Part of a small language model's weights.
Architecture: LayerNorm before each block, rotary positions, biases, attention and MLP in parallel.
MLP neurons of a small language model. Each row is named by its layer, matrix (up: input weights) and neuron, and shows model dimensions 0-191. Each number is 500 + 50 x the weight over its row's rms, rounded and kept within 0 to 999. Numbers have three digits each.
After each neuron's rows, "fires on" lists the tokens most often at its 100 highest values on Wikipedia text that the model never trained on.

L5.up198:478419439523523514589466476548491551494480508488475494525447426536522594526479486525578543462458480450431486523521493430437472472464458540530425612545538476454510579468601556509481559537510536524499542458564533533475501484536471449496476439487595528505516511542473547576430533560505502522576496400460530514476460539508424514433429514674421424534469447566518520519520497570469417488519377498427555424483481526485522506494464597395532522572454468436472464413508533422500499468521519569448587512582427466505542412569423531402429461450547463532478534516565574468554506509469408563
fires on: "e", "oc", "ic", "s", "c"

L8.up261:466528568447496612486455500461512550511497453580531463547490577553542501462474487484537531502462559558510512524512471531557581463447495519511446483494522487491489540467642437446490555448509519363504438432499445555425547482402494514577610558496529421484542524477564414495542523461523516570569497453489488353550476481521523484438459560499550527442454482499452512588605567477551492461396562556447550484546469506479571475508418354472496505581516577511437470477478477516463462384479525576566506443496483533496591516484437418488536463562499456552506527555399496537574505424493503465
fires on: " al", "e", " he", "t", "r"

L7.up262:470509516550540545446502512528459481517549526487462511482439497522467525447477460501446497546434461436450528477497515491469460512498517506484472512500486513468475557562471579474538502370465522518544537561465520502472605574527550508442604490578562554553506587546454506386453454427415438516540545493440558460492528481549475620505468481580482396467558578532479497604467517455592548538578529486469467586417493477552433494454382522492509515398444521571396539398502458544450388443540556544486577612446519503546536393545474530528520518475525478516524520474498519557600416436513498412
fires on: "c", "p", "l", "f"

L8.up358:480520418537585376452568518484552468537519471449550487493456494499458509537541445476505548538515533577493519471509393363393492568516428489540514488600502510449483496479516569537516506482560559496538483452479458465518489542571569498510483520487485471514450421453434586449565577533522543587498466486563495494503458532547506502469452520377531575564449512520448491560497570506482521625549467474492518509452365454535564377591543520422536470435508497477512428477489546395556384451518560612446495483465610503466503449541513443543544484486511532553596499526448472457444495472428496548
fires on: "ra", "1", "un", "ing", "y", "le"

L5.up143:510491501540426455563472477478449381568609462508443528542498432491531519392510397533549510390506498534524590449460589515446462462398452450493518507530465528464518476632466441424508625494497507518495466560509478474386539447511519534466590617546453553493543514538530428528477580498506543438518451486534498423473591552435485491498459533520494471477424535525462489510480493493550550471450408567534546525504503482490465437506434528417547475390542486509537477456526477529549592435508476566433475465436476576450508438624558443467498499581461543591483524531598513502480499513540455555
fires on: "it", "t", "ort", "l", "b"

L5.up376:457495563488567557540507537469478553495463478489636455451457583545470451466501431515534534443529547489522528560487401446493500546562547434464479537546553452503483468467454492492534549479531479403498486429539553535419517425586551441507511475426508494479383491402588491558526589468620458464445560549452423506526482490474427512475567601460411487500513608510573501545537537510527483462484568444448481540557480520510432466462558520391455470512516493542491512544480624490439465517529530513540529466593549514446453568508502455565381501505521468540434553475471408379547429444501486572
fires on: "at", "ear", "d", "o", "f", "en"

L6.up2:480479514516521487502419533498531522513480437520439529510524491545487417524444577484562551498460507515500433513551545499431523464503569475583429457572522428563438530489489539431523571513498535538494567366537531472542533446528516593484551566453493455397496498420540486485530605585410490455529518496557426489509482485516519516453479434511525536449443475588452466529455485537547453395559486548572441450539448550486509510473498404478457422480533430523528443567573609446532451433515495447446552513390505409492443538510525541481653508420527465547454586546531576471561430406586462471
fires on: "ic", "or", "in", "en", "y"

L7.up172:475570568429469466519466474567534520644494558492497458467537450566445520524466464505526472573565500432524520437455538443554611453422465476484469438597590522438523478505553537401449521552531584460620623493496522492509468531487502490492548431501537441435421440531426601514484516493532482534537450431511504503451521470503426445427541411525535470437572404565340484474515416528572492460560501519468530484508510530446484479515504460432513487523508497486442579503517477555492501444490537512609529465430549561574465523505536594451430547442562490384555516480492501508544471469540444486
fires on: "o", "l", "et", "a", "y", "h"

L6.up82:529486484529440477511433492543469520468425493448588468451562508541493501504532513503516544549526509561500423528583458519452543478517523424522435495539449504598574520539469506521418499485516566421519555489453370506548543524459464459421611533499537532473414472562547417450568560456555533489503461503469479394489490461460550524599489512466464598462542486534443516452470515664530517529492531570554528455482535352464588447413500521510535562500432555422596450432462407496549516435560459472460530535498497512494517423508539602436463480586481392575519458517470582556481473475471501508
fires on: "us", "ia", "s", "as", "re", "a"

L6.up20:467418445482486542507536405517505433509439506396476434520546463521460504433475479481512513506437440543443548570525569505547475599476514579447553664509444516555480481535556532476508482633489463557494500476543487539513536445462619520527457494496429480423481599463449469538498504571569590461403479430477470484465597587543497521470540458475482497469543503505467461426562519540551485568553462573467520516484552494559461501469427584454377481489560537519512502471513477543486557499456477446543562429464501456521533493497499532368527375456443532417602522497480492403537545491440444560
fires on: "ad", "as", "or", "es", "it", "ing"

L6.up337:485580482489442505421459503518515458502642520507499518513578504499521580503425530492471524562464445460464463523374542532465513390478516460487577528511512560567469544460489429489565414468528497466474552531546507445555509598482490520474574537475622525494478554504502458464616497430420435420526462496491443501508498517539496506482510496497569500524588556435529462559617485583489509461560530490431475518464502535604575523508449410474420379441522518550438479486511472464462496466466587461453483616489519526479501419445446485532446596495561544546509471510473456504388400503462622451
fires on: "ated", "p", "b", "ed", "w"

L5.up99:489608494508511470528536507549625483563534532495560487540447403527500494545485616501480493599501395468545553504572446528508527589486483396508442439363447619484481567543484546473517461495470526457469442440522494472553466402471546436489520612523474478500457488425535463481439526478541576578463524427440574425464447575475482537431475575504456540452523538564503451550571416494495522494490468490459504515490495465481489493458496538476465517522536527467447527543573577429485428457568527381572490394519514488541495561464477501505596430550422497434486495410558453540490479471505553399
fires on: "en", "s", "gh", "es", "re", "h"

L8.up101:393444504506556564503519459508582510541448535433495447417478538512549541471537604507391487571488524506484551446474443518491508496502457506581493429587467501491450608569510488518517519507485479517404558487492530605558405421509499471489531509580603598528456470469532480517539430616522537540387572483372468497533436512535440573486470450530409443439510485479548532475500473469406544586474524527484493480498563426439571518486554477568565548535514472614524523479511494528484533570506509516523485412481539442460490415554511533563537505422461511436455621448541470433434457490529453460
fires on: "d", "an", "v", "r", "is", "er"

L7.up175:501392516445381526505453416430536429471423497412559519516482494540492509569497488482361430558628439528527486534554554478514538451423524501494373520566451508519524492535438498481490443525450552487540406502498489477440553445521413545589438475537517561496499527475567589523419483514552522583510425542402436427520436491521491584525432494459424481483520500598536479478439530507504568476492440527454476481460526442464524386431532530513532536474482533469544547501470470440532534431576470504571503595516427587552579505537542529482509478567512581465494528538571544502583540410488490491
fires on: "re", "s", "ol", "all", "ro", "g"

L7.up82:367412538450420456527436666538487525496509464467546529530423479501562449560461522527580521516490540547592426458487585504507435510439576494496477536484526524560536470546552410630565514480528441457495515560404527486438489495500479402560483489480530498535552503478548559454525527407568532515491636450488591504510515428546505488507458523430462452494510491555519511554464521534486509471563493517496449488532442463510431525434621465439511536460508494549509435456563510558499502478554566518500340432427530418482487518467542529559536422487439450464490477555571533426507483547601481502
fires on: "p", "l", "ent", "r", "n", "m"

L5.up116:515498460485524483608414530497444489467553449531512440579452593560506387475463547473518534479501502532425538599534397538413538454598484445595468454463490475596557472484412506529562459491560523506512554514524475486571505483410456453514530374455451568499528404421472527492601481554437459535431515516572522503519493407418515502543531507458555511547463486514545547505475532580569547525551511503626425441523415507485417475448493498473515529547489494491514474564420442517558504554523601449476615574511470505425534527447516504503489520521472406406530477451448437491487435528565499485
fires on: "ra", "ip", "im", "as", "igh", "a"

L5.up184:519580569411406462399461539562488516507435467493444558486437546536568468436567508454565547465509598467503453438508525464449496492474597580611527558477536556519511472425554448458569504563578513433414442483530505461505460427474503539503510479535504522465509424549452537457546491483463429434492518542527434521421497476458502468449473422495472448396491540473525536458428475565474533481495476593542552477542500485465507507473406459456509597525475494549421471582585596483555487490558394524532491472449504414451521510496586566512425454539489391569508523510500570408602569494587527491
fires on: "ess", "in", "ic", "it", "an"

L6.up184:478517505593521426468536455518488468504542506423521481542491484419478507460456567389508418444491546514550436425503412413547460468507512582425481561414421577539666475439509576537500573482427498492538416503521505562509531577436531464537470488553542483475510475491559463534499445519462412472435514391578556511476491503493547466554465450471485471541583433504556519481543554545566502521389395502495483514560576408533585537511516540495429520469508559477558467571516519476473574546484514486542515542495520548528547440520609471491530447495343592528479515472435561503516546581457486486
fires on: "v", "b", "um", "er", "en", "h"

L8.up205:600510425503463589450475408445438483561483512530526428458536481427454536502545486575529515544475541458491490441536479532489481500515462450485456511555479575536475512496545531460399544565527396582442533514591550489496515515543469486493584526516486486584502639554499429549462437420405568515559468537568562563453421549627527483501419472520491414489473361444569530533488482493552425476608512449567549488564504406508547522466501540462515546498487529464408443491519577487603453552477446513532495457568472410493416566578512508479497530476520445504499530404498533487534447528438516520
fires on: "r", "c", "ad", "re", "ic", "th"

L8.up57:425422581515510570419414491584430400491575484471474500402456557543490518567432497452509513437561470620526460456445470496536481410490515558527445527488519559501534569452560496533452558497496565475553414441425566603472484475509542406558566516503524357473617514542481547486445535452543491465506497508594512458507518538486530460453417485546437469488516505495423494475474513492500453549483460518453494579529476493475543494470508428468545450435508475425517458596512528465377500571525497513551578525500552548479505543556537491620461519506500617453518461372530534522508540554516451420
fires on: "2", "|", "oc", "up", "en", "v"

L7.up44:427491411518574565468498481476548496559433540507466440549444456568477505508587430496506467496545576441395517607461529478538432560516514455504531413562511506464395474423558427510471499479518551462498457549515494552502476471506458502458454515464510484556529468450592479548511487510498570463551533497480513506503570396498572530550455496441361523568519506474620425552513520608511488499523482434471498460557512525548426573378485531468533444528570510473412574536484529545517443485453512446411463564542562557544475454514501550559534404562607434484519473530423591602583475503481505448
fires on: "r", "c", "0", "2", "os", "s"

L5.up315:474491498563429449515462523492551499462466528450493394488475470468470467471535514477520475451508536530489518521566505534465512439506499512555446585499492483511492545554526486474495484441545491532452475453532500501420511501509428523387473497514572465479439577415547579612368469489563557540504580508396455523401430588488547561457428426474522526518502410677500571569428509566438522548519460519491450532461541481502503533464542476541530485551538535577509579459485507531475503485545452509459507526502513624631580506547425481634469417521509476393503474504471497397470534521461465611
fires on: "n", "ot", "en", "ro", "id", "ap"

L8.up255:498482503575468488529551438520482557392563497454511546537523592440503422525544461483484544516454491510490515485467520601460579478373522447548472557526591562432577513472344458493580448545424511418625507614571426520518461495550445506585616505543529485499496486459578467526549509518455523527476533500438480566522501496505539465441431522509587450485461414529441527542521429512483575548526515524517478514481538396488465543489480430481437419541462512492457461475569543488455479551549448540579413430441583523447432482542532572471481571465497538499464462463541445513460507533593478416
fires on: "ov", "b", "z", "ber", "om", "ary"

L8.up247:505520495425440498538488405571497517612461472544486468494415465544421542592517535496536515579482408472518530489555513453462571542492496464503485489548515542556396427512563565427481573482561512514457488549550521461463479450455465506589520453568457520469427498587487497475494482455493495506460508507493471460533613493495551467440533483553479510402507458505500578447550476440434534403556613526464701523402501431502492408534446471571544435477433412530484595418456460479541535391553509503534490542469520498555534501439435483522461507566528449419471516515446558463541471455540429532
fires on: "l", "t", "ig", "e", "mer", "s"

L6.up94:521457559528472622523476446578512464521564492555483459518541514536533483501479501466507533495547552509503533407403475531586573517489543462458532535511493506471534546506442506488505639482608520458469505545541459484580457447497563450439530499411464518490484562583454445454545549428570493475469472434519628399499441462486553523517415489502453444326495527543420523412548506525516448466517515541408622526522545463507583464551439445457485517473539419530535537442445461510541471496518553539526502489377533510586511489457498484514536509491429487441572401533493529496449471533486561643
fires on: "ch", "it", "h", "ust", "s", "l"

L6.up197:523493528442435529546517451532487515541447470553548563505501441517550588448410495558514614455570329470487465469494421455553513540445533483407425491555512555561557586492482523451478502468514409554614462417455602459562477439531540488485474482566509429509470476431497473475557488416521445490507522453521497489512535434464443518459479529506504490466479553502522455467488500551531562422559492516448483521463541426452516551537532525590485496489481406475500518380528470492458480485529477566561484503485602645502610561572548511327481458553545429551505543554434473482513504545502504484
fires on: "t", "le", "c", "y", "p"

L6.up67:447489610467538569503507572576567501622564464562436498503510550483474545535479401565602431598540418476510445579531490553431453493416507505506452482525546592440452548445470528595548478565555469459507549473519438497484506512486413474451582496465475530508451590479589449463469582468454528459451499449497525489451448593572531536495517520517503446420446452500585492499530486547504600543458486467472527499438533490488533508447560513488466454414473537428533500527590461475499469428490501501472483457578498479502464454557491549594477613578524396507463407411540507480431406442456507445
fires on: "ed", "es", "s", "ad", "in"

L8.up52:465459493570516519469534505466467478496528452499503474546450559531460571453497477602429543478493428493501544413456530582505612467450543494497422560555612494510383493540458638467510489489433569465505529493558558435434442495537494530573475435498554532483539478493577496472487426412397577608541452511502593514469420496528537472417477458492525440441427536449423473573484489511557488483460478503484495563476534363505462489462475542541568526482540457490516499447504384527471452649484564553539585555512539625525467476496550505543509534522553489442457544512549529468531456481566453437
fires on: "l", "e", "f", "le", "o", "b"

L6.up221:448516514588537584504528435508475474512506536414492545506533631496494539481502551520647450459451522496533510533447586491505498511419495438521487523458453455512472477426513567525522559479459440454493509462538544497544483515499480486564519501546545552447446531467511438523483542572425486566424521473524396498512450531539533514429409458578522532510546463518631538520395443472452551464528552537443509531497428454520519557430630544455532476426613491478521553533540536498404429555425569516435565503578484551430568485548559393509488442516404508435504491441431496459448457513606532427
fires on: "b", "v", "en", "d", "ab", "ou"

L7.up337:481522458395547511495431499552463524398553582483552507477532483486578519491462499429545503584471503524446490510573476474459532568489561525589400469377487488431525553454514486466559475515508547555596550460516541481517511471441498373549497469497505506488462421480491504451496408404379471428555518455551599509405536555604518580545592554522469472514479440567504511499559554466500556463499528501476497412569497577474562470434494508492494518527485511489426523542538517508515470487537544454479584388480509481507579514537401502414568491446481466447536339429485501563554481588533528505
fires on: "es", "s", "ic", "ch", " in", "un"

L7.up205:502351548519451497465482549519559494517348534499528489568508518557580550482536517515581534538518497567583556467500515557458445495433573479469429463521496538581465451563571449445520548531550439517557482561490532530495555423526552508517542574572438528496500507361533567499532535481615431509428568486528462482485495527532589526552437422432564466440528398545460574478514481576454510509483562515525502482445525468402426421576463428448566503495486474495512509435498527529428517522505572477470517432533443434441585454533495446415507455496414557452502509568480415472507515486489452598
fires on: "es", "or", "s", "ame", "l"

L8.up185:464456447433492556596616592462603516514514505524491425495611544503530524455510490555570421534415522636494462422567436435530451534522447459415530503526499494411486362509398510480480486485495570519528577431453439490603506472505445455493581594538487587496516508486593386403482594483594500523545514440492507505433509512462496497521550515450464463488485462539505464527466457491518515476528557518499509566498504481496504524449436521536464484524444546445483499459567432514465502559477458435493595396483517506455471414568453508501394603542489486435513573492513579495508471520457505444
fires on: "l", "h", "al", "is", "on", "n"

L8.up304:405472535450410571539508538472510501568464497507510529523463521479569539463357540516509572582515529508544453514476487518459480535519478511434570451367522500478458449473427435515491479541564565437482594447579554518551424421538458423472486492525437486509496483475521531532595585538523474405568484536492465553563551504496475503507551515391386474488561464415524465579533458505457529514462574380516507553446609430498498611447497506500491492496527463499437456464461530501491440456493519460490568544494575566479609565566416484381470480487498531548578537497474539480565411504570538456
fires on: "r", "le", "-", "al", "l", " an"

L6.up128:467564442462489567584443427570588485496496526504513539583471524417551464507556456569526456468511471463458509574420443458519537450412501545508536498445417514579448448512503524576564426388480487422458485516450517471547489562471407535469474486459542474525452466538522419485661490559391529425566460515552598500495505384388466515575537529585460435508506445513507580421416514560439506507420480547512556482469489527529461627455499435578473486483498504493499526515482501527542521452530508612480515471519572632477487492504508480559487557477480521557514493465575523447492522456555498463
fires on: "ion", "ed", "b", "am", "or"

L6.up327:509546518458538520449477506554551557455458510527491375565428516546489490487525488569541442468430423491445467448499515457547479460527565537552477477519488443456485446420519528502586501487564520536464452473596496439569442432399455484518503483431499574493486465517470552401506471467494435502464512632546551363518546456531563413489451431495493430500452513502576534482532519625514421508498477556587436647487513453602526508428488485562532412441531552476510529565508493409445475564497476639533445453508534596507514425505406519505548522482441517477544520545527507520524525555555568495
fires on: "1", "em", "d", "st", "m", "w"

L8.up263:489446442452419551413563491546479498424432446522514614527486575501529551529515533495446502550484450424525441490562443485432449510494488486539583515468500542445486471525515500503531410456515468532511547595458564442470476540506451455574523459467480555503419414476493507514480370450461458549513508526441584482510479440394558517441473602567431570554497442657629553415497452539516610439510509506552474510505474539569569478453511539566489443543471444483481437394515568563487552506502470525589469585522520475476443513481469551562562524517515430518509503461424441574524507595487502514
fires on: "p", "al", "s", "es", "oc", "ent"

L7.up88:526442634548537472572432516478457505488582520496376508584514500538487537483503563561504549507537587546457433495431508452487523483506518488477515429447492536521471411538604513511545419474505431449540512540436366519542550503611421507434523526531556551521441426517555506497455380485551504505464497459469511489438570381440403446551505391469374508505510463508528485542556530509504482533464447530485493521507566480489513483531442516499427578465520547554442522549540470540450382544466585489500409479535501564504543480565506385465492483481550499435473565479547497448603438533420521518
fires on: "en", "n", "c", "=="

L6.up10:469457463476540461402459499502531419475476456541563423482507544514448539540448457482551484517479507490427440456444587527530516503458539521526597486586426420538491479483551555523515477489541464450567468501569462455608477536536502526358542512471453524438510485526566491415530499496522491460543528513557519518561521540409481389474602463555508473542426561447551430617441561495551442542538459537567444557436553506546369544511496489577441463525448476466416516580415516414522504424548504538522457527570448537504463495500471521487523547492460580566382558576495509579492530516429472606
fires on: "u", "im", "w", "g", "st"

L5.up57:541473428444423482420493418514544497561511491525655464457468471509566552460518399525450498500477456552544459435469452489608365572508457521422458496623501581523506454540477507482477593490528547558388436524448448576398493456431538548477460437487483473476526573537444443470512454537555599519541515511508553435497537654612510545480515533553475543522545533505521548489463473514413441428536470489511506480529472538489569446473442511495506494452471523488483542441545486534434489513436432515518569534450497438554554443586543454516468490500572555479599505489460446419479492592521505479
fires on: "it", "el", "es", "ad"

L8.up302:390426564496571524574450549503486513508501493371548445574483525463522516430303473577537472542550521617462393547440469520455442523452504470443429442526466562480489496474548439500508577527536523541514496573388489447555449566512539499461468491530529411530551464482511594423618520467531499430521529492503479477585481497517526507531491486473513459483525519542494537410496534511431523455564463444431450469546614471475507464519560531484472548432443509470454487523522445542512507467545538519518517523494493555474544464616570466547520397537461526442582568538531461381556534569449514515
fires on: "g", "er", "s", "p", "l", "le"

L6.up274:565446469539465519551543495482536484540467412456519464472585465442455492480475550535549460427503489494529413526504413499534525550508527501367480430551486578472545575609492547550506505452507509638474518487516527503478477624553569431578484553426423481521478589462519480434442537522502439509533543465572498629471501465550501459420463481441458493471457448536535552464476396496529429459567540534464512519493506563542441561550539399478448409510549507566576497593410503543573430458479522538475554493548573439446414506469486484547442454531465579478471565477521471501413526496567456588
fires on: "am", "ist", "ur", "at", "en", "on"

L5.up353:531407573425554539514469492468466527484537554490510558472494551490431482531583476535449470443461517600495530491501567569531519452483454531498472507542475526544445526463559482494573513511569419448628502479467457438409516494459523448506599544643488522509501478493541428548578523451467549453517506509456515447393530533534558522508514452559517479482534443489461521513448577459469483562540542492573551566585560441522487494441494534397458537463517646405397539516481500417547521393461544569446560495489450502575492456406508411519500439504530443422446539583599504458511522456430512426
fires on: "e", "th", "t", "ant", "or"

L7.up137:461522537529545591443466572486496542412482554390477482529466498576522473488544471562472507443518517390496543509525483538516473505526513576396523516526464482401434513560564525429453611492463504499381488538535576482487523547503411522544509384528470501489542381535546467597455420374487516534536476419607421447440516467537523466519517435610472487484515453480612486566651532600505462462444469471477464467548496507528479482462489500456562539614502474526535424472498519519550469436497547491460488396521494540453567494471440531433546510496457458487467510505520392538447493483472487507
fires on: "c", "s", "at", "an", "C", "g"

L6.up293:492509471480504548495532524465532560597498436429583597483477464506476591478524495595562514480528375474454490494534551496490519503484523613462550470471557538488520576496539601407352509475523530473594595535423467527536480561524476362469481507451476494451551532472514474459550423532502538442521550482465456465530542552461403528477456436401460553515511431478507507531559482548414586568460479371507514509495437544477533468511538506417502539507552480478440438395456451471572422551483473514571523462437516574547463576487530461527502404479472571568573518474500511460526398502450477516
fires on: "o", "w", "es", "s", "he", "v"

L6.up252:485522446509513461612431484467476559451469453476505516485570503529488557433506406465575470608494528395472456465553520593471472526483472529584507506547574490607481560495478450581529489534517547488448482472517525503559464533541521521443446443463505393540471481517492612499503474440398453553534560542483620551490378451516503542477504503467456534444404417440480609513449477481530527495428492489583562511526526505447495429497512534519497548480467442550495549391531564479533389586418523501515461502495472500510469533613480394424511453579577535596457449486514455474575479489485532589
fires on: "n", "g", "c", "r", "v", "ch"

L7.up56:424429495589469531422461519555468578511536471437436530532528421499437502526453534451457495556521517508548450563510526488485446522462481466460543509490453509429576578578594530488456512456536536411515480520452530503499481543515505427461450335533524437469515551429522586412581532530541443526498566558451535499407510505573481457563444492426523546516507564521527497448422459517474466474518456613595507502501456551474500521519441540488499491503499492483502507452565409593443372442547616553517602559475572539458588424496421530546510555548442559543448570446483588446518518448475514487
fires on: "v", "p", "l", "c", "ing"

L7.up332:554456509485420496406435466551508507605598490480505516510500475490502455525498555444483466475474487466552513482475398537498538457463573470423503443492531569624553481440549562515487495509486527507540477523520575540425485541579416529444541557511385550458428492514472473490452514533471512494552552406447505541524481495574522506467445477498495505479474444489541477533543477389456506493455496593575441574493527500483475555587541506417472375364521545465455504561556504568416533601496477502415479421608492436526543532529579401439453482471462613488483607484483629537489517494502475497
fires on: "er", "en", "ri", "ro", "k", "ur"

L8.up36:468474402567469460480519568486497477603615451592498504541460496475521488464520468531487504503450374449484489514497410443439369592516512598479522527544514597408441477480516482481457453475493650510518597523365546457520539537489480510475445590476511494524525496444546523509552444442431516465531523490496512485621507465468445453512503482443586515452467547520530494481505493534523528574495540370523469554490526511527546567458444598525501470549477553492418488442505575508434481518406561565510469583580421495555493531501463518545526451413543432538590509498446467496529466535408527464
fires on: " s", "c", "s", "p", "es", "en"

L5.up283:457546446513477445446587508498516531507487506574577480466589638509561466482401533470563532487437504559476454588477428472517521543550471506518541513476470547489470483535542542491484452475573503487555515467469446484529549602610569400580511513408469510456497482615532484415607449575502580506514612482461539502493489533467525451571554468423509579424513545446485429458584496414506412563487439523494453487580448527601453490451397573510431456600470518494445525432487532493471496509484462482473514441513513460560524452444440453471548443471440572476536538447522481474484432576432449522
fires on: "e", "ed", "es", "or", "th", "w"

L6.up171:550465431453518544492503537539465495550443606534435396583582527483465484595500500483527474498551483508498399457541457445525559615485457465493472518485497549546422536474464519493492504569494479480555541413543466502492448483570532490543547510514464458572465482490477488515476508534531455430576442477479410471604451474459561520543510535482466450434556489490553473567568511579620465478469516482416520572418530452527342431533445488560443400496471604525486540474446529497445494473432625506498531434567530588428488489528415510542375589458525541561484550533538476578476460458500517533
fires on: "c", "u", "ong", "h", "l", "im"

L5.up310:612429429541375534508501494520448571452574509508534514517517452506530539499436458540423446489507450483469410443486454470480458425523485569528602573468487519549434463453427578443459540477471509489553583433454482554547454576468495523535544454470506483545609438567470447535522433511508495417564505562530539435526560463557505510503435524553506553573486599531520583483506470439439503421517483489579444450574547461457543470428542465505592500509433523457504452463468548458534480499535572606557537553478497525571477524527458381604454472442514410509551430403430453564522430479490458506
fires on: "p", "ions", "s", "ent", "m"

L6.up300:460481509570506449489539408491487539489473508451390444658541437602488482509539427514452510533461510464405491518399501506471479504531581585503500470519489511544503427441467533479411524444572539470485439521471498496491479463548434480491571411496500601448490474610495569460545381447468523615506532395411496535549486547450489432551454432531540544478465515565514542507567564522552564406488498548447429566480474410403489492563504539518559545500500566542511513490549501471519424390473568544461478528513492538461481475496527538401502490535577506415506443459457549588513598480479481484
fires on: "9", "8", "s", "g", "e", "ies"

L7.up291:514581550559413598488469398467511555554478548484508495497533563465430525459465510482519597574547490413467408538453471460539574541466423560531413486482446538530406483514505535579570448564473448406406499545462463468513536501439501457581487488524450526419414398525568444528571554511509541496587576513489512453467502467494634419590489529523520537516471504539533413459544466552547479470492558406514476494570493481518512648491467546462551500516507509508483541431494483453497511450543566522462413542552482522518446421510482538526545551451526532547542598456501502456514488436528426374
fires on: "ed", "or", "al", " ch", "ion"

L8.up230:572539560527408447484546490509578532478317482508521424524553496534522460493533499456491429449574580544519527584406442507522541523498521568507527551506555562501431488472473487524542527477470464426565481544578549546465446446543477409479467572513581520346576578476459492493497490466548553511511521499501424518449420479503473535596472559456554427545491486549411468509506525449498536486483464513424490478490535464494445552487486438567550415539502516576504473533448571469516426575496413538548434469415569498564486564517567438523468456523546531474416462424547378436447429548462464519
fires on: "or", "ch", "and", "ary", "ol", "ber"

L8.up189:568445572511497422482527513527494480537448588586521481454456442490519457524504505501483497562404411542454281529548520438463507470491496479490498441617423497545616421501533437441522492478483529493481540497436528519554453470404469537452516484495481528509490489534510465500587551488537552540561536501503510438617432441526427495413506514527543435443464450505519462508520551577441512461561491517469471494567571509534459495508499450464496485518590512486487470521518438516528490485571359573633558560465439592522492453499490483457571534552446521509559465416457548507497448381487523598
fires on: " pl", "as", "all", "s", "ts", "i"

L7.up298:435479481556470549345548536459463470459495605560457502436544434498523474567516480489489379475523507441419476519490588469484423466440372568477556509512489437588396597445528517490462408570497489446514554480544546535567521499479470528514474461371482521444638488526436475592475495433469483509609458546460553424424466588504431461507532543473503523425531485478573496568492520490499458463518566555484528558423565493554502494524523506458465513553496477444548495448564533455491531496446525515585491594448514498564491497516506483513580493504534568591462475578506442587514453463483552452
fires on: "w", "ed", "e", "2", "h", "ad"

L7.up40:492472479361545522566554496429478471512427538542548526515431417450510501446487495510543488489587512456420508510513397506568500486638492508445526442455492543524439540554536530457479527553490488509514461523543457464517544420541447612553517576516488510527542463543525536555501424383474401444487502557562492500576498368453476389488467559450469416499457496533547534552618557605487394505469547444511541436599498466567497505472543572459554405547506439527418506466510475493511447404559488478487415497469485520592473482483521468482508475515415498450499531559555548503581423514484498548
fires on: "l", "t", "s", "m", "c"

L7.up109:462524416454522428537474510561560510456462536465368503442502460376521494536537411449537482503555486466607472448421484530552500558585584485589503473548474431483524572530530576573512487490541476487549530450527525565454531547569443477518542458619491485419425481415491579505454440431524489583477538517505554535429471500511427577578531548506450432413473439568449548531498481484521455512558503505538522511420530502545453521463565474491557501480473594426471459575495529423523558590514479469470457550466604526478461538453495407534425530435479486575480494402455451446514567456587469535
fires on: "al", "all", "in", "ic", "id"

L5.up6:490526465518491386572537527458537556496467534499386493533500489535489494446522545451512467501595478477468519561406485428468459518495466573542450499516487419531575519544560511490525475488516416440469490547522502516558505455503557520463568508560529447499558521465493621564441490475544522511541553434518499594439504494433448454563523425412596510506499425563486550524573549548489521568404435554455535440442480511510506535474457432437539533580571602612395394429494553534439402429483531526431454468518530459487489475501514543510458591554438509455476538480456598469601385480433490464
fires on: "ist", "n", "r", "en"